{"vocab_size": 31906, "norm_eps": 1e-06, "rope_fraction": 1.0, "init_std_o": 0.0, "doc_mask": true, "train_tokens": 672500000}
MLP neurons of a small language model. Each row is named by its layer, matrix (gate and up: input weights) and neuron, and shows model dimensions 149-297. Each number is 500 + 25 x the weight over its row's rms, rounded and kept within 0 to 999. Numbers have three digits each. A neuron's up and down rows have the sign that makes its largest values positive.
A block is one neuron, or neurons of one layer that tend to fire together. After each block is what it responds to, as a language model described it from the Wikipedia text at the highest values.

L3.gate28:526460484509494551501551506502523518481484506466462485522474534481483493536514507486511498446508517498455510441465547513481495442506505504523481485520487516507468477426512513517520464558502482449486524471560487481501494518472471484547475517551503507536468476486483529501521485482474481523498490497498468494533453487511491495436529478498485507523488489478490509516515532495497499542505512487509495481548490474523495509490499478517502545488486486422
L3.up28:538470500485504509489526479522527487482482504483479524504515499526484486511505505531517452474476524507483537462516533509479492496504505524519504490553469488505503511448463511508526464546483434469478524482543476501504480474493496495532480528525489486502472415475455530521525465459493498521506504528523494458529460466479451501497517498519474500542466494475477462523533471509494514494484505484508493531536509484476489514511467511490502520470470491470
L3.gate213:533487494534495503494553509521464538492521477516507486500521494479474506441489529505489473540506494496501541471472531474508466512448437523538499516504514482535498520463491491482486520485491495510487507500513494482531497456465458507477467502488500509471476526503502510493489493517459497522463500504472479541511447507524500506467518477533555460482428505508578494465497496487473491433483495507493479523468504541495487512517477435470512533499518500497
L3.up213:516507476481501485478517525472539489535491444498494494485484488486502546451487500488485513493480489490518516496463525528529474472465524529481510513513531492530489504442510470470490515512487494476523505484510538481526515497501470516470534468534488509518507514499521487506503480543472501504437497546509513538533492502522502505507528527489519527458429510495556518502547552525485483494496488492490502478472504491528504531528509484481467514460472493519
L3.gate663:502457496485522478499502467464505458510456508506471508495519506470488521512451486478527530454505511484434497507501509493506518478463517496554473535528468507518499488479557497465501532482465492520477513508484432507454529480480500491499503480504486545487466516556502484507453489526476488493473492496562515497447446503498513490472481494512459489534490487511539484522519515514511464508502491489510483476532516473465486489521473485430496489452536511497
L3.up663:525478484496476567479505499505511477505461539521464520481540496493487488479458485447496498489495486504504509499517457501538507477438511451498485526536496517531478516488502507503469523516534508508479533527468478458476462441505530437513526539514508527526500466496534454504495495465484502491494472534517481512509431542509463509554504496520455465537525471480550495485486543511497552540486522512497459492529505520503514509508506497475527533510524494480
L3.gate1149:480514474457477469526519493532544520493505509533475484496486494512510495510524426478486465496484510512479494500451529474481524492501517526481474481514503541490469505516483538512478491508510517512483520492460507523514528500536511526448435505508509495549543515504522496444533470530497497465536506504494471479531497482465475532501499493503522461524500456565502542488470508478530483530483513498523499472468480518478517517467499531487482458496475560525
L3.up1149:504498495489472504510501471500506508513472517515495438535521467515526470558542482494463511505453521564505464502513490447528505531494495489523507480516468515464494504489482494509470450498540531530469492454505492517482522480520521496523484486502535483521541488504521478410511491487519510502484467482506460511547472496469500497544519517526471476524551485499467527482482490476461487490475497526480477478474499508466543508497459525485525470470480517518
Mostly words about water bodies and farming, such as River, Water (as in Water Resources), agricultural, Freshwater; sometimes name pieces and other nouns in lists.

L8.gate254:498464484547500522505504480507444511512536543560514485508531515520522503503487462494470470503511476520476462483504446513479549539470489517541482531484512476492439486461485493491559501455484471441499519471501467521500502473504508454512490480544522454497527513491534472505546517478508512462504483525514508482502548519474522496460506508474486497508451485513477502485529497490481491448488502554482489472490466477476503469518499511499505488478465479495
L8.up254:459459525549492531480519463496499494526496557527515509485507501480532471482497473495490472536498506487488485501500489523508476514449522523532479490446476535512495476483548522472547518508477520511495526529511485479474510511511481462491511460487497458498469547537469465520510517519495536518473488534471481507474472495520527465521519498452530469509488481497494511528530506485463503492529498540473472475486519460524502446483536539509499496489513512506
L8.gate526:510486466484481501566496525509458466540485488464511502486489475508516502465524474510535494522491488490509460486489527502522450468486510522523450465509496521501454546528522547512549528511479461534498518494564484521517502559434508543442549497484506514513491508520506540473482552535484519538493459501472436500521529511496481523492510524471522487484522520481537541500531479495497464503471498516496483494520555507491486455489521449522504481541501475502
L8.up526:467518501490489537520537510534445482518464469510533496493473456530509545447559517470508520514549430529491447500466473510512500461474510492504501469514467536531473502503511513505557453528454517506483471478511500520507517555474487520464481480513483524513491481490516488541494546514514505521468540466450484483513492517500521488475520483494491466473549516485512541498517503500500479532500497502498426545482507492502501508512518471496502527547501491489
L8.gate602:498505528528516508510501488488505465511517533533543477540499531492497473511426490478488502455514487477492486496528494492508546492523482504479488483503463473496459494523484494508542491543521556537504506534549509475522493461488498460523492481517511528514504540495464532477525512502488474540495497498546524510479453475469520503515474534506502496508526522495445488498465502507508476505529532515503485469486505457537480499462518513536495499520447479520
L8.up602:471510476496479553510537509559467501492508481528459555472485560490522500524535502481490506528531482497541508492499495491526501509511523495487480477517480484491527445502550514513463457525481468521493493497469491494525500463509465483472506525507503520527499541527484554525523518490531532491484492482456538507496500495492541477503517497498462536537558528496467497486514504480503499451452503470514499483466483522550447465505477517511504516505483498526
L8.gate716:505567502463554497516531501524505462478491511500500506482488517512535524534505489506512495483441480459475463566475537502535473495523500502537488543499520498502526485445525481527552506510485498517477511543493524495474495496503474497512486474553535489489515523489473480501497489512485482515469549488455480476499488548503507523558491491523494480453577476534473518498501501512518491451529515540427473507495470474500545516509503560506469472466515470479
L8.up716:508521537579520493517531494507520478485506533499482504498467512521530470526504535511475499490528507502513529541509521525519480514482497504531474519548511487480517474487527489483537478512526476498517502492526484499480509514508482508533532480533496439563529492510479509469472481489515484512481498494474485488458517514468528523500516468542489526514523485540521540485503539488493534501454525501504513489460465494455457505518506486503511546521502490506
Unit nouns right after a number or count word, mostly time and sports tallies, e.g. four years, six days, 8 earned runs, single goal.

L4.gate610:494467490523512507502500477474494445489514527463523501523439539489498489519512449511474520525504505484492451527511496469517498526478539484499461487489479511503479494513520524511469501451506520499510520495513558526463500494481527498495489503501498506548477488507550474507565473505518522518502507491525508495469517466489519470469522479511467488472505529483515434518529491483539451512479529465526482539562489521500517500496492483481495438498459477509
L4.up610:488498485529479497509507541470520512491486515509490472540471521498504498499471491499525443536507510521510495487538495495522501509500507516479487511496503489514492481510505454527501512477495524476507488491505510534493478503487509509491497489510433479504524495502515480483504469497518457505485512503514533463494526530514542503501480507519442497495432512487501494496512536515500521550419498486531516533530495522521494516516484529443525449522512527485
Words that open an embedded clause or pick out alternatives, mainly after verbs or prepositions: whether, what (asked what), either, both, each; also scattered word pieces.

L4.gate1003:494445495531484507507533488501495487472549477460487486518466492509502495462557509478452532531469537514507472493509497496510544502470487519494504504505482481446518528512501483465514501524485484491519507466482478539446514485512532505452458530493470505502475525495441540492489476482474545463517506470438479483464485485493519523501522544497509536505481463459519494479444516495484481487467508526520477486495487521499520529504486511498515504536498497510
L4.up1003:514508523541502477499501459427462515481444488521535457532487484484521480483505487474528490488489517507527512507433559477496530475485547548504442528510486520500538466494497549495501459503502497525481514468488481517485536497525488465454507536479458516517516509475453476487482497485534517477501470518488501503461511510524523466484516511480518500503525511491492523515476486518478520513515440503468463505517511519413503486519520517491488505467492567542
The word right after "was/is/were/are", mostly passive participles and "not": was left, was designated, were not paid; also "rather than" and "No".

L3.gate12:470461481511496495505465448522508524517531507538518510512469512503487535497521501511510512509471495507520509508543514502498542503471486450518492503509503502482517503523490462530518496506487447435526467536499512482534504496474480506507502498535502488529507516554514496509506486506471475514473509532526498486471546496458532501531489527554477543489457548482509506513520528466531447471507471500478472502480501512512545495492552482457491483513493496482
L3.up12:486510491505518464486521488495496491453511526514516522547473541508500526495487528511501519468494520509530520522502510478532499519473481479538527462486477477507471511514460486489483533485542496473527480486474494485435470534529472485536476523455496476522502517531532545495501522519489487502467481508503550558489524502465533517467511516514473529536511552442486544500481497517494526458485491468510424536508495498494510505499538494494524459481570504517
L3.gate182:497533494465518482506527495496504497467469528513481495500502476519501551502499507498515517537569537487472474477499471521486502491467500503500490510466489546506472505455503499465498480557537459560472510516462460495504473522510530513507509518505557490508513492495464501486451465512507463514565516472538501504494527478528494468471497511528489481523532507517526496505488514489499487501478503572503497500463447545502484485489515496462527511494490527504
L3.up182:472487500526536489511478526504480513475526544519484518525534504486497515499503519491531551517490502510510467519498511531472505486502515512503518471534501500526468497539533491487512474509523500498508493523477496545482507512456489506497536540493507491462486532525504495516490478490572511528502497487509514523516470461494484499510500461489488525502508517487495505486481495508456524496521493493499503462512511507528471530532491576505481490504538483505
L3.gate197:481528514526506499522490522477523532506506487445496496525490527495479513474468471528497497531506502502526539486519477480504509504490509529502489570519487536439526507526502518489474443471496505459507534500498536479481514515490506463492474489530556482454482507465530488503477523525510512539494482476503517496496538481467541489525463481485519466486509457517512483488527499531500489500458497546520499467536554479521493478491503517474532496489513498506
L3.up197:468532496488497499490488542512495505514475483533526537528434535501527498525490460468513494524500525489503468450503492453532484502494516502545497542493472524479545520540520516481479480506452514512545500520496485525487489538475515505535463467535560488479495507475481504530460499546515532498535511499505520525491515489512560505516519494516546484458490441509490473490486458482541462499510479524533508492497505512532476471457494473493529438489535504501
L3.gate527:512469536492519528505483525469497508462495514489490521447479492478470489528485495488505501490471521469546477467493504463489478511489500480483535499477477462482504508538476530503504505481525457496477525504506504437483504493512498478532490479473502499505513514511498547493517528480504487506546507508504490497477487508467475482485512536468450530519482515532498522496485522507514472511455491470482451518475437450483490527491505522497454501460515526516
L3.up527:481462498535478545511508533494519491517490512507538500482518454528476497512539510477504522527483481502484502486477492471492508483526500486510512449480491470497504492538457510497510453557484513464473511473516483453506513498514515471537509553505487494490527503482537487513493536485529534504532524493481484540541459480504537524501494515477508499508522541486499511455487503465481548483479500489485486482517456474499507496527523490487506478469461522505
Fires mostly on column-header words in wiki tables, especially % after Votes in election results, plus Title, Party, Language, Name; weaker on scattered name fragments.

L8.gate68:543444496496510484434543477480541477535494481525497478488454524492516517512534526479548535549554512506472507467489482455515486485486501488546500479486489491490473510504502428547531513493509519539497426506518557504506476483482496495526482479510514473505545474524479500454491505518534514497524482520507487527508475473530461490545532519511493499519501478484474476473503507538520537483491475486521514508502479461528432494489522489460492556506523481498
L8.up68:516453484500506475506481477501472507458476539525532502498481555465484530536496544533524515513510485528495469501521476492518523517472476461529495507467490533544495491500505516524505521498532527476466489514503493523491487495509529543500507500465487510483505509507505488493502496518544463543506498484533472468508489497475469490488463506529545515468484468498491500479489507553507514477517469491490469465504513493531489593499492519495524561509500492475
L8.gate450:496481529481474470486497493466538504480483522504498478500530511518505487552521475471528506525502509487493513495505503521492467479516496493545513526523481505538509489487460467509447518521470483491446482494482480462531545542455468512494495469512513450475515496523503502459474511513451519496495550528526452506521504468506509516502509488465509484524476509478546508476491496519522498487547478458518523445477493546480538500556471521456498493530507478501
L8.up450:513488500515511496453495503524476523520497497512505481501501518533486518469500495511518465517546520524503516505527515515428521510488519495492545485486483505519516511494499538486525523490501503483525502501499486521504487537468519448478515494496512471526503504520482532471496484478459507532498475527495489522473501495507490500482515454432482534527550501530526490530508528468439522490441504502510487500508492511514496490556504513469449476488487485510
L8.gate821:497532546510519522493494484544489542484507477465500520518478504521531455473544512514490508526492509476542479458477522513500495551527535529469465493529513527486505516482526493516484513464493489525531515507469474478513531457490481480503487535515511532495502520567520512491522498537502523529467469535554510503528498493503483520512509545504474529514479496541469513487506524548508526568499473503543467446459526535513497481465551496514525466502498508525
L8.up821:486516490491482475500506489483480517522539522516508496479477514518500492493524495503497529513503478465496496504507525527525493493509549550508461516522511512500565474467460525516494487543512457494470499535499527530488509462511440453510513509521478449498470502549477519482477499513493490484495513553568534544496446507503452490524473473542467522520458500472485545508517515473480561519550503464539470555449518504483492513447522517463542490496497485526
L8.gate973:487509493454509504495530466524498493484499529471518485500529460463510500507499532476533522468515456528483481494461510494478473497482482474517484545482514458486447473475513495494478485487499493505526479538504478526503540477503483523534525494510519481471495500522490503549467512522527493571506517541517490491475485444527518514513516474484498527501517529517495556506490503503498481534496490470507548493513512513501472473503512482480504543466537524491
L8.up973:539512472529484491486479458497486519543495507491486503496474504485524465517493483469465501504489505484485495507488501495479496489496459512476528465513476512499485458477510438515496528502491502557477563491464514538518517493524452474516507480482504485490564461523526479526467495474493532485555446494536499495485477487508464520474466543487490485466452494491475508454480537548483509504491497545503511493512515516462452540466500510499503527487504531555
Column header words in wiki tables, especially the % cell after Votes or Win in election and sports tables, plus Notes, GS.

L8.gate202:508528515524510534514517452490532505495491521506525529502476554496502543513507500501536517503474527522492472458471505471500497547486504513527486463527526469537555492497464513534538503501495503434478480467498483484534494510494487529517511504515485553488546461552533542529464496515523507502513518483490501470466524495466506499522517525503515526496480509486459501527491483519527516512416516508512452498503500502480481516470477512474518497544481494460
L8.up202:481480472492559528502527505494472515495448492472515498497490474515511473525513478447513467483541506497484516486463515530523497498511482491516518528519522474513473504474481516485504484532474493457504519470493541476457522488504524463496528494559491498492479498495471492496452494464491538515509521551464472550536452499505510454499452475464474497528500475446488522468499497511541484469469517529492512510530474451496509535543509497466501512456539522487
L8.gate350:474455496528478456479446477472490507496474495502502514473483504499502505507515467501469510513510477466523484517502520549531498503490542522514479478510510502514546541536503531489472538516503502501505515525469530477501508494494478459446530526482508491462486502531491544469494496467517504519458497500490517521495468500483465515498497491511489475504502515506482552479473484509529475500515471522492427503466528510514473458511548511455506497521480487502
L8.up350:505501479510544466511519487477560495479492499510468532481502496489506513528464508479477480438488477471510511497492492551512520526508501452521445478483473524497478487486506518467455501480502518530488489509498552500502469557464490488458517526534461496524500526534465515493463516510499473499500514546538519540511503485503494466478523495500513529454492439495498504489519510474493492531475479480473500537488520481445514509507558522474495514485533474535
L8.gate378:505522487522461463471522502496562502482461517531480507553491495468491504485517541482467525494490541491477521487524492488497523521496480493476471520493512493525555523514489507507507535554494521459519518502484547517480476502476578462514453533513542525472464500507529501533423534510546500454493519499468489494479512502457491512527532507522544500515501516488501463497499522467522503510437514497459530499481532449503524529507527476476497524467517515512
L8.up378:471528465523516478495521452494501525525490494503497459518468537514502499522476467484519499531468453464475499500510483466494508551483498540471518537483502444500506507494465520485466516548487480509517528499490510543462462481489566539509512564535550461535483520534519498497485513533566514515477519517458514537527507540515499504491494486525519545467444458496458499508529514464475500539487454526521539501512525454565559496479500469554540522451533516492
L8.gate1048:477462468524487543476515465522488493523484496510508511479482505552541497454460453472495566522513519485523503448480512504477513490475489475497481519484529520497499533502493502482532490524461495471516493447512492516481478490473458503485512488505533495527488479485511493539467499509524506518525526514505481505526480513515521449457531488517479510499538464481477449500523480521511534463487505457479532545538485450478564506527499456492494543481495517514
L8.up1048:478512551510505478480454476521521526474510540452491469528524515503488503478478480500506538492509458539446481477512465496502493531525497499485548498460496510501484467534493534479458502515519535482485532464473534471478536437504477499510482486511469513499526513465529507488478514508497490485529489480516525503535554467530506521528523512520512517503513479470516462557518497479471507552503517520521507487467540507482506471483531484504464463527495487550
Main predicate verbs after a subject or auxiliary, mostly motion or change verbs followed by a particle, such as turned, went, grew, promoted.

L3.gate307:476533512496463507465526476518533478494489494560488527460533473581487496494528504509511509493486495493469509505508506499498499508500543516573488526498495495528499474486469507553509512568469485468461496481499511513546465461479480513487500506539490500507484507543529464488517480468498477548480467499508496527488504476535517543505551500531468504486547477502557516473480514518486492502494494523464535504515485486522496510520522527480515477534483496517
L3.up307:491501523521473514493518483555496496500499482486495483467500496500460508505572550483520479525496501536489486463500524433541477492525507486471478494484490519484478532512506479484491489511494477497487471478530524522486513487492532518482492505497553480475507477535488441519521485511536521517498460489480477513508488497488500491537465509468494509481489571559496561531453534520517470520487535488473517473500488509474493478518554491467505514487471517466
L3.gate317:490528497526506490545503503530506434493495522530497524514506509462505516485506520489501486475507496531465508510563489539507457461515527543515484456470489492534572525477553495523516505492519438492510505534514493474465500525497480490475483516523444528516547448522510510545507446500539491484511510526535491508525489499486509496485539513518515575513491526466475476496522505485504534493488464547494453499471488524473500506501559512500462509502448491497
L3.up317:539526549522484476459501492507501510472465506495501460505546522506458495503519484469499536500501482491496478493498462493484491493495529453489491476489559519519508463502508510555497507537480538495538500522477523486508506518503512510518492464513535468486518498487511558528612483495520486512549507473493530504485476502510482474519512503455511516510480505542483534505534498477508512508480508498512494507519479541470476478505491504463514489487528473485
L3.gate321:465516485477480478476546487496481430549450476504489448469533474531443511518540529494498522486497493485496477493510512525499483500467499504516520555507514540473488468494473509489486490491484495490515477471499498575488494500472506493531529480536516513489510503518526497492485501495467502493471515477463558512518515459491506472445461513562479482520533506509495489503472417464532510497437497504472540484485486474469509497489477461507485482514499481472
L3.up321:468477507465445477500558507545474468492496495493480463489549456548482503502523509469513514460486509515508505511528474555485473468465483490529477511477519503518512501516484517518481520512442460499513497494495482555534497521447480503544537478544566509513493517508529493500505488507484523495518486481478563523511488492469500518463473486545503522512537518532492512512493430481500532505484523480474485444488499471520523477479518473477490469471486491533
L3.gate1133:516455498493512526469531522472491487474464505529503515462521441520490494545506535490495507473473485511479513520501485480531502495515517472503504462485487459530502484521478525565479505484509489485488504511520557522535476519449488511507528502495504467486537479519489468490529531522485503496502519529499520507562498495508522509508464521461504498517526557444517488511486509512519490497498492533479495507511483490484529519516501527496498489483477462544
L3.up1133:532500533510472549479532511473491453434496486519501487454547491499417522483508482480507491526495493544488480501501486462501521479516489480496481471497504501536512521543469496526532482503510528506479523497471497495517526524469497479499465551519540510511509471517478496498534514535491518533525508520551426491531506490503504522494526468500499533522466511502494429508479540504516503461499479545488480507511467519477552557547516560492492468502515482524
Strongest on Votes or votes in election result tables after Party/Candidate headers, more weakly on money words (financial, worth, business) and name fragments.

L4.gate962:510455484477519478460521513485521529544509533514481504496511452477520526551496466483504476505531498537477541452505507500514511477496492479494489476497483506551503516506454472474486523531511503524494507505462492487529477479521459460500508475491506501482492485525499515478492517472525461517487511485528459485476490495494512471491547499476502505468529517539504529507470523470487513480488508468498553495522506510487536511471511473457517501517539524521
L4.up962:458466500467499506477528511497522481519500497514525498513529466512490501505500507473463506494451522497500484465475527501501555508498503484505492486474465522477515501501474540493458508536540471526509481525547520481522485501513510460531505478484489507470516489517494473479457494497510499519464504522480455488502503500493482528543508519501522487461510527480538457512494523484517571519488518504503521509517494529504539503475522506472478513517497524492
Mostly the word water and water-body names, as in Water Resources, Waterway, Underwater, plus US state and place names like California, Bay, Seattle; weaker scattered word-initial pieces.

L4.gate26:491503510499500511457520519522479510486465470538509510496528516474529499490534553477495512503479540512501498453472459481521532479513535485520481522477504484475523505480528495527538478508518534501482481496452490545531477485482503508471472500521541488548471506509500525529512518483565478501495507510535543517522468527573506511520510493529461469476461498508492478517504513437486517497514515468479499485530489485480517474516498513501472488500528505477
L4.up26:515464461521481501439506520539479538475473533502508519473500436495514496508497504504492556549498488487441524507551475492493473489473471473473474494521548495514473515493507485507487487532509505494470503564494541500480519482459478523511559490510516506565509529480478523484473478504473446492511555506486527485549526494516460541481540492489512482514546522542514504495479510525482510493523458533523486480479475546480457494493538503485489533507525495483
Content words mid-sentence, usually right after the, and, to or his, often opening set phrases such as turned into, close surveillance, gave birth.

L8.gate30:511499485523489477524474460483445504514498494491512528515503512489460509479513549515513536506535526572495463478525483478458512506517515475522469488488495502491531560483462519534491517484496536456499520500490501510534471471519471453489520479513515495461490498469523483494479519460514452514503494506469510515509515487521466509464503525513517488476475532492551496503532499495507499449497509489516504550482540454453505512499488524503527499484465490533
L8.up30:481538460470504533478515480476464483545489476448507504524517526480501494494504530529484506533450520492467489529466491475516531485487527487517526473458542463519538515495523507532502477508467512496534492501467474533532448506515519529485509504493507500456545509529493519551509503474433491521522443499482484503505461510522540502475485534484520489504481503525509486520510555490474461514464526465479553517499468500474528492514549490486533511485533541508
L8.gate36:499500415452450549478485495502496486497525522525512486517497498510488464511502477501488501499468437553541490495450539495521529513492525525542495536477524491500512461499476514498492561514483489474484501475517517553474452492532508492517476473531474487530529484510497488470475503493516497507473529485490515492477517486502489530464526528508516442498503494490500455456533542476482518500482514504487529480513524490501546532527485544510478490485528492534
L8.up36:503507463479507516456482497492466464546542497534527508493492492493459492534509488486534500494498482486502475522472524458511518514561499512491498546457527543467548507497489505495521484526512473501458499466443533504526553496501489474541509504482515513478512524537502518537498492462514505486445505536499488504502481471542496523500500547524544512464461513526506486474497514516503522498503458491490516518538517507482546469560524490470571513475468488518
L8.gate392:543485504541472507461508511512525543500510467452493517476500487529534516474507515504500558500539476497487513537486527463552502488467488513510488498495507461512486530503484491495469533470497463490500452505512463473516505451502498457495497520502532485531469505508481525521527435503519483516476549477514488505515515544518482462472468513447520480511456521529455500531482531499543477475479508491489540505507502486473489490487478513545510515507516538504
L8.up392:502509477492490472514506478537512508500493461502513531488480522516467533488501538459508484505514497494500483522527510496477496566484490496515474497552498532501523535557493530460477523458501421490498507453522409488487516503464508537508491462515503500516480488486524468485486493493462531507494539484466452508462522497509500511452443538490527449423465545488500490496467486484495478527488509506529501521519462528477483506536512517488499500432508504481
L8.gate1154:499472473467471534492505494509517473516493524509525507511497536542522519556548519488512493515535528510485482471481523502504497501469501501510500466523481472516488524496499521491466523491460463495494507505489506543525431459460450526484521494544549494495482503496500517475503540539471510477504493497482543466514484505493474487495495505460490523508504505407496528480500473476488470501522512511480523528521485535496513521552505525476470480512442507499
L8.up1154:520478517474489522515441513525520492493509563450479470504538503526509502519521512510476509525508481498521471480509476507492498476474503487496471493486523495484517522446516469494459482489485510502559475486521516485499485515523485518516484536543488488524483524571524496465504487489491465481440509490468524502519453520466466550506481482475523500515472534509479477545518510470499486479476510479479463553534491443467502507498519474512504508529493491494
Common adjectives or nouns that begin a fixed phrase or compound, such as real in "real time"/"real life", Modern, General, plus role titles like chairman, director, coach.

L3.gate389:532445519499505438484515486522539487480483512544556497460479488498510501507476494544565535474458484493510450518530524464514506506496500546534465524528474525543472497521459518472527529471502455496534507512498497528472511528472506508494523521467506504511496459561500505454484540505469479417524510502495527505447515473540504520518487512509536508530503503494521510521503499494473515524512523472490491507468497481500508480518489472528517515482519477537
L3.up389:518512482509504501485508443498542500518523480502515527499493527467496488453545474490500560459481536542475487486513501512512513533487491489511505550561549486496493508544507538494538498498473524519524528501578497524505510466504537497475517486486451453491500467525505502498492533527501497491478479498482522463499505479496530524482489542493459511501494498496512535495480469520469466518498534524499474562496493524472506492499540496450547515514486507513
L3.gate602:501461512507494430475480464465537507476512499521511443499558494522496501485490511529520526469483510496478510540510527448494478506509497525506518491506535535508508522532493463509475533545498547507515506465496493540511568548476513486497479505504520504480495536509509530479487515521479558433488513532510443495481540531489507529508498491471519484508484501441526530523509508527471476493501529487504520481514456537505511516478466518493522490499497502491
L3.up602:484451503521530478510504457446527494472543513458475510490496494505461524505503500438533493493476530491498506482465483517484551481488462476494538541522533539524521494499474494501496497517487503492498468487519499474458522495502561513442485500506463481495510509485523485516442504490492531493477503498526470477464553519496526502486488502460496527478507514509520512495537543457506488461496490496480511517524487484499519537544501515503512462537521501464
L3.gate1191:498522443510510454485490469507498495485501525521506476493429532523490481484518489502487522497499519466496509490491534537486483533510532503469476563512487501506509491512493507477478533531503509518488504507512464483494505524458501492482537526501460524474488486538501488517516502502517523475507534497498479521502505500551530502494519526503503509497474510462535505478537503556465450510495495491501578482493492504516497537517489484486472506464517513492
L3.up1191:515466543536450510474498523524558488537524482468478430501494532504470500507498490473457544445529488520451533491470484469491509515484516458494533501527517485505534461483499483503492543507514503475526489477501487479512544514452532483484517475540490526504477450524529502546507486511475512466513495527496530501467539500490515469544513524528493503498492505514540521466524509451497466482491467489443521485501525497464512478518470531484497495523523482500
L3.gate1206:546529545463508494537510499467473532515511480538572498523487504493502504519507492484522506497495465495494495518483507498524501473485494524498490499478484556546514477532509466478554473470502491508520488518533487499485491474505521481471521513497452527478468519493498505460524533546527512547501518491508466513491483495514554525493525537550460495514454541537489507501504463517502492474518488493524504469490498526474501457501507505538521470497485494521
L3.up1206:552526515448469509542517510476485500512484510537512506496479496480537501542506493509475495470497473492461525505506517513526539457475479501520493499506509537532531485551495481499560493494533538561542482508513498513494515489489514516462510499496507524474495470550452509494460564550522504533518485517514496508459477496486543499495531515536475497536500517517503518472509469496469500492503466486550498488488498499482516465503496525524505482483521477519
Past participles of giving or conferring verbs right after was, were or be in passive clauses, such as given, handed, granted, awarded; weaker on whom and due.